{"n_layer": 8, "d_model": 224, "n_head": 7, "n_kv_head": 1, "head_dim": 32, "d_mlp": 448, "vocab_size": 1024, "activation": "swiglu", "norm": "rmsnorm", "norm_place": "pre", "norm_eps": 1e-06, "positions": "rope", "rope_base": 36200.0, "rope_fraction": 1.0, "qk_norm": false, "attn_scale": 0.177, "bias": "none", "tie_embeddings": false, "parallel_block": false, "init": "normal", "init_std_qkv": 0.0333, "init_std_o": 0.0, "init_std_up": 0.0333, "init_std_down": 0.0, "optimizer": "adamw", "lr": 0.00156, "beta1": 0.95, "beta2": 0.98, "weight_decay": 0.11, "lr_head": 0.00432, "grad_clip": 2.0, "warmup_steps": 554, "schedule": "wsd", "decay_fraction": 0.696, "decay_shape": "linear", "final_lr_fraction": 0.0, "batch_tokens": 16384, "seq_len": 256, "doc_mask": true, "train_tokens": 138800000, "steps": 8472, "dataset": "wikipedia_en"}
MLP neurons of a small language model. Each row is named by its layer, matrix (gate and up: input weights) and neuron, and shows model dimensions 16-143. Each number is 128 + 32 x the weight over its row's rms, rounded and kept within 0 to 255. A neuron's up and down rows have the sign that makes its largest values positive.
After each neuron's rows, "fires on" lists the tokens most often at its 100 highest values on Wikipedia text that the model never trained on. A number after a token or word is its count.

L5.gate317 [123 142  53 149 122 115  92 125 172 116 137 139 186 130 112 160 120 110  82 155 193 170 138 102 139 104 126 137 155 179  81  61 169 174 175 159 133 163 163 132 135 126 138 118  81 155  91 119 113 157 153 157 100 134 195  91 155 131 151 139 179 106 128  92  97 152 135 134 139 104 104 137 105 171  94 145  82 153 102 166 125 146 130 127 130 171 157 135 174 134 136 124  99 128 154 116 105 137 157 118  81 154 178 125 193 177 110 100 138  45 166 102 167 148 175 107 200 117 122  93 158 125 104 117 163 124  91  89]
L5.up317 [133 130 120 155  78  60 191  76 193 167  95  97 204 142 110 158 117 114 139  58 135 153  68 138 133 133 123 124  80  99 171 121 156 142 167  77 148 124 148 164 140 135 124  85 164 131 136  74 175 133 175 115 155  75 170 190 204 129 175 162 122 103 195  77 121 122 134 135 114 107 123 188  97 144 110 150  97  88 129 122 163 166 136 124 107 158 100 130 151 159 126 136 113 139 163 157 148  91 155 138 206 113  87 127  91 103 165 133 119  73  64 120 105  41 143  94 146 156 141 100 182  99 177 149 164 133 120  56]
fires on: "im" 23, "il" 13, "oc" 10, "ag" 8, "ad" 6

L5.gate150 [113 193 171 137 136 161 137 147  93 113 112 193 111 117 187 126 143 193 119 114  82  39 183 123 121 164  87 134 104  81 160 150  87  94 109 204 131 129 148 128 205 168 103  83 109 145 146 169  72 104 123 186 104 173 139 140 166 102 128 110 100 132  86 113  85 100 126 115 150 120  94 153 115 185 109 125 126 150  98  62 134 132 134 122 151 106  89 120 135 171 142 124 164 108 155 176 160  95 135 174  81 102  91 100 118  68 120 124 138 102  69 136 139 219  99 140  83 131 140 186 135  79 112 125 165  99 129 131]
L5.up150 [176 112 161 130 102 176 188 131 134 132 149 175 142 123  83 107 131 120 113 124 104 118 183 144  81 109  65  88 150  73 189 130 148 150 129  82 116 127 128 154 171 164 108 165 131 173 147 133  95 104 110 189 152 128  95 174 150  72 153 145  76 182 101  67 184 105 110 181 138 132 106 132 185 128 107 152 114 151 104  95  88 148  83 180 211 178  93 145  77  86 166 174 140 150  77 126 187  97 113 118 117 143 139  71  82 109 135 100 155 138  33  96 162 151 190 172 123 103 147 143 134 145 126  99 122  80 136 139]
fires on: "iv" 24, "v" 21, "r" 12, "c" 9, " –" 7

L5.gate117 [106 156 165  73  96 116 111 169  85 170 118 140 142 110  80  98 125 131 103 158 160 102 128  99 132  99  62 140 139 106 159 120 148 126 135  94 166  99 106 195 161 144 145 152 193 144  91 190 155 184 123 136 125 131 115 149 112  96 130 153 173 118 108 152  43 139 179 168  94 155 118 182 148 118  86 116 123 108 153 150  84 151 153  72 135 113 179 150 158 101  83 120 130  98 141 146 146 130 149  86 145 106 133 125 136 157 163 106 165 113 106  98 185  93 164 106 147 171 162 119 143 114 153 121 140  80  82 152]
L5.up117 [ 72 151  91  82 122  57 119 157 123 115  89 175 138 117 127 178  81 110 144 147 152 164 172 127  89 148 101 165 116 101  69 119 119 150  79 155 128  74 127 131 120  80 165 131 100  57 105 117 149 111 101 132  90 167 108 116 169  94 196 114  68 136 178 150 113 200 122 183 152 204 127 130 136  56 142  94 160 134 109 126 168  60 111 134 179 139 177  55 130 130 104  85 130 117 165 143 138 105 133  70 150  76 155 154 149 154 137 103 119 155 122 159 142 134  79 189  67 120 134 122 133 104 120  90 138 140  89 119]
fires on: " of" 27, "us" 12, "os" 9, "k" 7, "o" 6, "pen" 5

L5.gate291 [106 141 144 107  85  83 171  87  83 102 113 168  89 101 165 101 106 171  96 102  88 129 154  94 199 159  85 146 200 120 122 168 145  74  88 148 125 129  86 123 105 116 156 115 149 105 149 159 102 117 113 213 104 166 104 116 118 102 202 174 118  71 102 161 117 122 101 121 126 124 159 127 134 118 122  76 140 130  96  90 166 116 155  69 158  74 116 147 153 150  95 150 123 119 175 136 104 155 134 138 119 150  99 115 142  90 134  99 153 121 104  83 112 160 201 142 197 182 152 204 177 165  98  96 163 128  98  89]
L5.up291 [ 86  92 154 145 110 164 128 156 132 128 123 151 118 134 150  68  79 122 150 114 175 135 144  99 152 103  81 114 156 117 106 139 149  97 162  75 129 137  92 128 108  87 144  98 191 175 135 132  58  88 140  74 102 100  80 127 161 170 148 129 115 159 115 194 156 165 127 134 179 131 221 180 170 133 119 134 104 126 179 109 172 210 116 129 120 129 115 125 127 123 132 135 155 137 170 119 156 163  98 139  90 182 129 160 152  99 116 124 161 186 114  48 109 129 124  83 133 146 109 146 153 129 151 152 113 106 103  92]
fires on: " |" 97

L5.gate380 [114 138 139 169 128 122 172 154 103 182 146 135  69 191 136 138  92 149 133 146 137 125 118 179 147 130  93 146 110 155 115 181 179 137 115 129 107 118 147  87  58  91 153 163  98 140 150 175  96 136 195 165  71 147 165 140 147 168 131  66 132 172 108 104 151 139 119  87 159 144  95 151 106 135 163  56  69 121 106 118 149 106 119 187 147 145  99 119 114 141 102 160 179 101 116 157 206 139 108  96 130 129  95 153 128 141 147 150 134 144 169 125 195  75  89 109 139  95 144 153 110 105 153 127 138 133 178 128]
L5.up380 [145 113 131 116 133  65 162 139 171 146 134 178  97 174 161 150  54 164 114 182  98 178 122 132 129  78 102  91  94 155 108  95 165 130 118 156 187  61 127 147 101 149 117 122  93 210 168  89  78 146 136 146 153 128 170 119 162 172 132  92  93 145  97 141 124 121 109 128 186 169 152 120 187 102 148  79  72 136 145 109 143  79 105 172 107 161  95  98  94 163 100  78 148 172 147 112 160 142 104 119 127 144 142 126  90 194 150 155 101 175 111 145 182 137  89  60 127  71 146 124 130  64 150 168 102 108 140 152]
fires on: "it" 24, "h" 23, "ie" 8, "ct" 5

L5.gate162 [124 157 188  47  99 135 114 128 136  76 111 114 122 112 117  83 115 117 125 134 167 114 157  91 200 125 148 134 201 155  77 173 124 111 105 117 135 134  96  89 113 143 101 178 132 161 149 100 133  93  78 168 170 162 124  91 121  73 153  92 175 130 102 120 156 111 163 128 165 100 107 122 160 144 135 117 123 105 112 143 124 163 151  76 124 153 182 125 105 150 149 120 118  94 139 160 127 132 151 191  50 145 109 136 164 114  42 165 129 109 171 117 136 156 196 140 129 162 100 169 131 153  90 169 115 157 158 160]
L5.up162 [116 198  80 134 156 167 122 122 138 144 169 109  84 106 161  88 155 103  92 163 181  96 132  94  97 150 116 145 151  97 156 192 147 134  83 105 145 167 126 123 155 162 146 115  91 119  89 124 153 125 127 112 141  72 103 100  90 108 171 144 136 104 180 100 117 119 178 121 123 200  41 160 168 107  70 171 110 127 139 155 200 119  85 180 175 112 110 167  93 152 140 184 146 102  98 171 174  71 188  98 112 155 119 101 132 114 144 168 170 152  93 145 107  77 129 147 135 168 131 148  71 109 189 108 189 147 154 136]
fires on: "ile" 30, "om" 28, "gan" 23, "ab" 6, "ail" 4

L5.gate403 [ 90 204 147 172 123 142 172 132 132  77  95 173 118 138 163 159 185 102 119 115 173 111  97 117 175 162 134 147 124 107 158 104 123 109 168 145 101 132 147 172 146  96  94 106 135  64 150 162 169  92 145 120 109 125 129  79 140 141 116 162 160 144 123 146 127  91 141 124 114 113 146 132 112 137  82 164 126 160 132 149 145 144 137 138 157 172 162 106  84 190 135  86 165 115 156 145  45 141 101 145 133 205 125 130 129  75 134 131 104 127 114 168 152  72 112  97 122 158 129 130 102  99 129 145 138 137 125 164]
L5.up403 [109 119 124  86 165 154 124 191 142 184 110 116  53 155 149 132 209 118 119 108 131 156 104 168 149 174 142  66 157 146 124  36 135 138 156 121 128 162 182 124  88 111 115  97 113 130 114 161 142 112 162  76 173 116  99  73  96 158 103 149 190 146  52 124 127  98 122  90 135 153  87 198 100 161 136 114  95 165 147 152 142 172 104  74 111 162 132 125  81 142 163 106 122 135 146 115 136 136 117  97 129  71 164  61 117 113 124 156 110 156 144 171 144  85 134  63 159 150 157  88 123 134 154 129 184 177 119 127]
fires on: " pro" 48, " Pro" 31, "ro" 21

L5.gate310 [128 110 142 112 129  90 150 185  80  98 116 140 118 103 144 182 175  95  75 129 103 123 154 107 129 147  90 150  90  85 128 122 165 120 149 155 146 115 117 103  98  97 136 112 101 174 116 135 110  64 124 107 150 122 149 164 121 109 151 145 164 126 121 122 135 167 156 137 169  94  89 108 203 166  82 145 109  92 101 133 137 102 103 139 167 141 183 131 114 201 105 113 156 135 149 136 128 134  89 105 203 119 147 131 138 112 166 122  95  92  83  89 100 119 113 101 175 144 125 126 104 114 141 166  74  90 159 112]
L5.up310 [131 143 103 150 101  40 184 110 163 157 139 125 165 199 141 111 126 116 109 133 139 110 140  98 112 124 107 164 100 174 120 117 161 149 123 175 121 183 103 158  98 125 121 129 118 115 110  91 114 120 104  93 115 145 172  81 120 120 132 127 139 123 105 144  73 125 135 203 205 113 173  86 177  92 134 134  75 179 116 125 189  98 102 129  59 113 131 141 163 100 154  71  93 103 154 128  99 160 143 181 180 134 131 108 109 153 145 115 172 141  97 177 155 119 153 149  91  91  89  79 110 128 117 128 144 129 109 147]
fires on: "us" 33, "ident" 16, "erv" 7, "our" 7, "up" 5, "z" 4

L5.gate77 [130  83 160 161 155 128 173 148 128 117 139  75 140 119 125 122 110 175  99 142 135 130 110 138 141 110  80 108 152 129 133 209  99 139 206 149  84 167 126 131 102 139  73 111 145 137 158 123 152  92 151 150 134  99 117  74  84 133  71 117 147 128 125 145 149 128 143 173 140  59 151  87  82 122 149 164 151 189 184 123  99  90 137  93  95 116 128  99 165 121 142  92 113 101 146 148  86 123 111 167  79 115 118 173 170 157 123 165 161 190 184  56  99 123 105 111 104  90  95 114 122 132 128 220 132 150 138 120]
L5.up77 [152 102 156 115 146 105  66 118 105 153 115 128 122 149 110 164  95  91 107  81 107  76 129 154  47 186 162  62 120 122 131 106  99 162 149 131 123 118 120 136  90 131 154 146 146 123 135 128  73  89 117 115 122 133 127 124 134 194 165  13 123 112 142  89 148 137 155 113 113  46 163 172  69 100 155 112 118 178 101 126 129 135  91 150  81 142  85  95 136 153 139  71 126 178 151  91 176 160  97 109  77  68 140 185 146 153 173 140 179 131 134 118 123 123 125  98 118 145 123  83 137 119 119 126 111 121 122 110]
fires on: "ar" 16, "re" 11, "res" 11, "hy" 10, "ue" 9, "au" 5

L5.gate3 [127 159 153 110  97 130 146 126 102 132 125 170 138 153 130  95  77 117 110 117 149  75 128 110 136 129 134 111 104 136  91 122 150  89 123 115 127 124  93 146 158 146 108  65 186 167 154  97  88 152 167  86 141 198 124 165 127 183 130 176 160 151 108 146  84 137  76 138 136 147 147 123 178 120 167 163 156 102 124 149 104 200 142  99  88 145 159 119 110 137 121 147 119 151 173 138 186 163 145 173 124 159 122 100 136 105 105  97 154 126 124 109 117 161 161 135  92 113 104 147 156 112 115 129 180 138 154 102]
L5.up3 [116 169 164 160 159 102 159 147  90 160 158 166 136 136 114  75 113 112 131 176 159 142 101 116 120  88 134 135 135 144 126 126 131 102 113 100 155 132 110 122 129 157 159  98 152 130 206 113  85 167 112 115 174 129 190 179 150 138 102 144 122 128 151 139  70 139  65 161 142 151  76  72 100 153 163 136 113 132  93  90 167 125 100  71 137 113 139 120 131 152 142 134 166 150 100 151 106 147  92 148 126  71 186 118 152 124 162 134  86 126 116 105 108 158 151 130  74 142 115 117 182  47 128 125 115 131  97 120]
fires on: "ct" 12, "est" 11, "'" 10, "ot" 10, "h" 9

L5.gate293 [126  80 180 162  92 131 119 115 146 117 133 104 165  58  96 123 103 186 125 109 114 164 123 174 187 116 139 138 145 156 148 135  83 170 138 150 131 151 115  98 153 101  20 130 159 145 108 145 101 136 149 137 106 138 121 145 128  82  70  87 143 148 140  72 112 160 144 134  96 144 103 148 106 122 113 111  92 130 128 111 138  97 128 117 126  76 122 138 144 204 160 150  65 155 192 132  80 144  48 163  53 106  64 116 133 145 136 192 157 126  74 133 116 100 148  94 156 167 169 125 108  95 128 129 125 160 138  98]
L5.up293 [ 85  87 108 115 119 110  73 130 115 152 152 125 187 148 111 109 182 135 191  77  80 144 112 121 160 131 125 103 114  90  95 117 106 149 132 169 148 143  86  82 163 100 114  78 122 108  63 121 103  64 110 122 151  64 145 107 122 145 110 131 132 129 165 111 120  67  86 171  95  88 135 172 114  87 109 137 106 126  61  80  80 103 107  51 156  94 115 163 163 201 134 108 127 108 128 134  78 199 121 137 107 197 158  38 117 122 156  97 147 129 134 204 125  85 100 120 160 184 168 118  99 123 155 136 117 133  73 125]
fires on: " ex" 58, "x" 14, "s" 11, "im" 9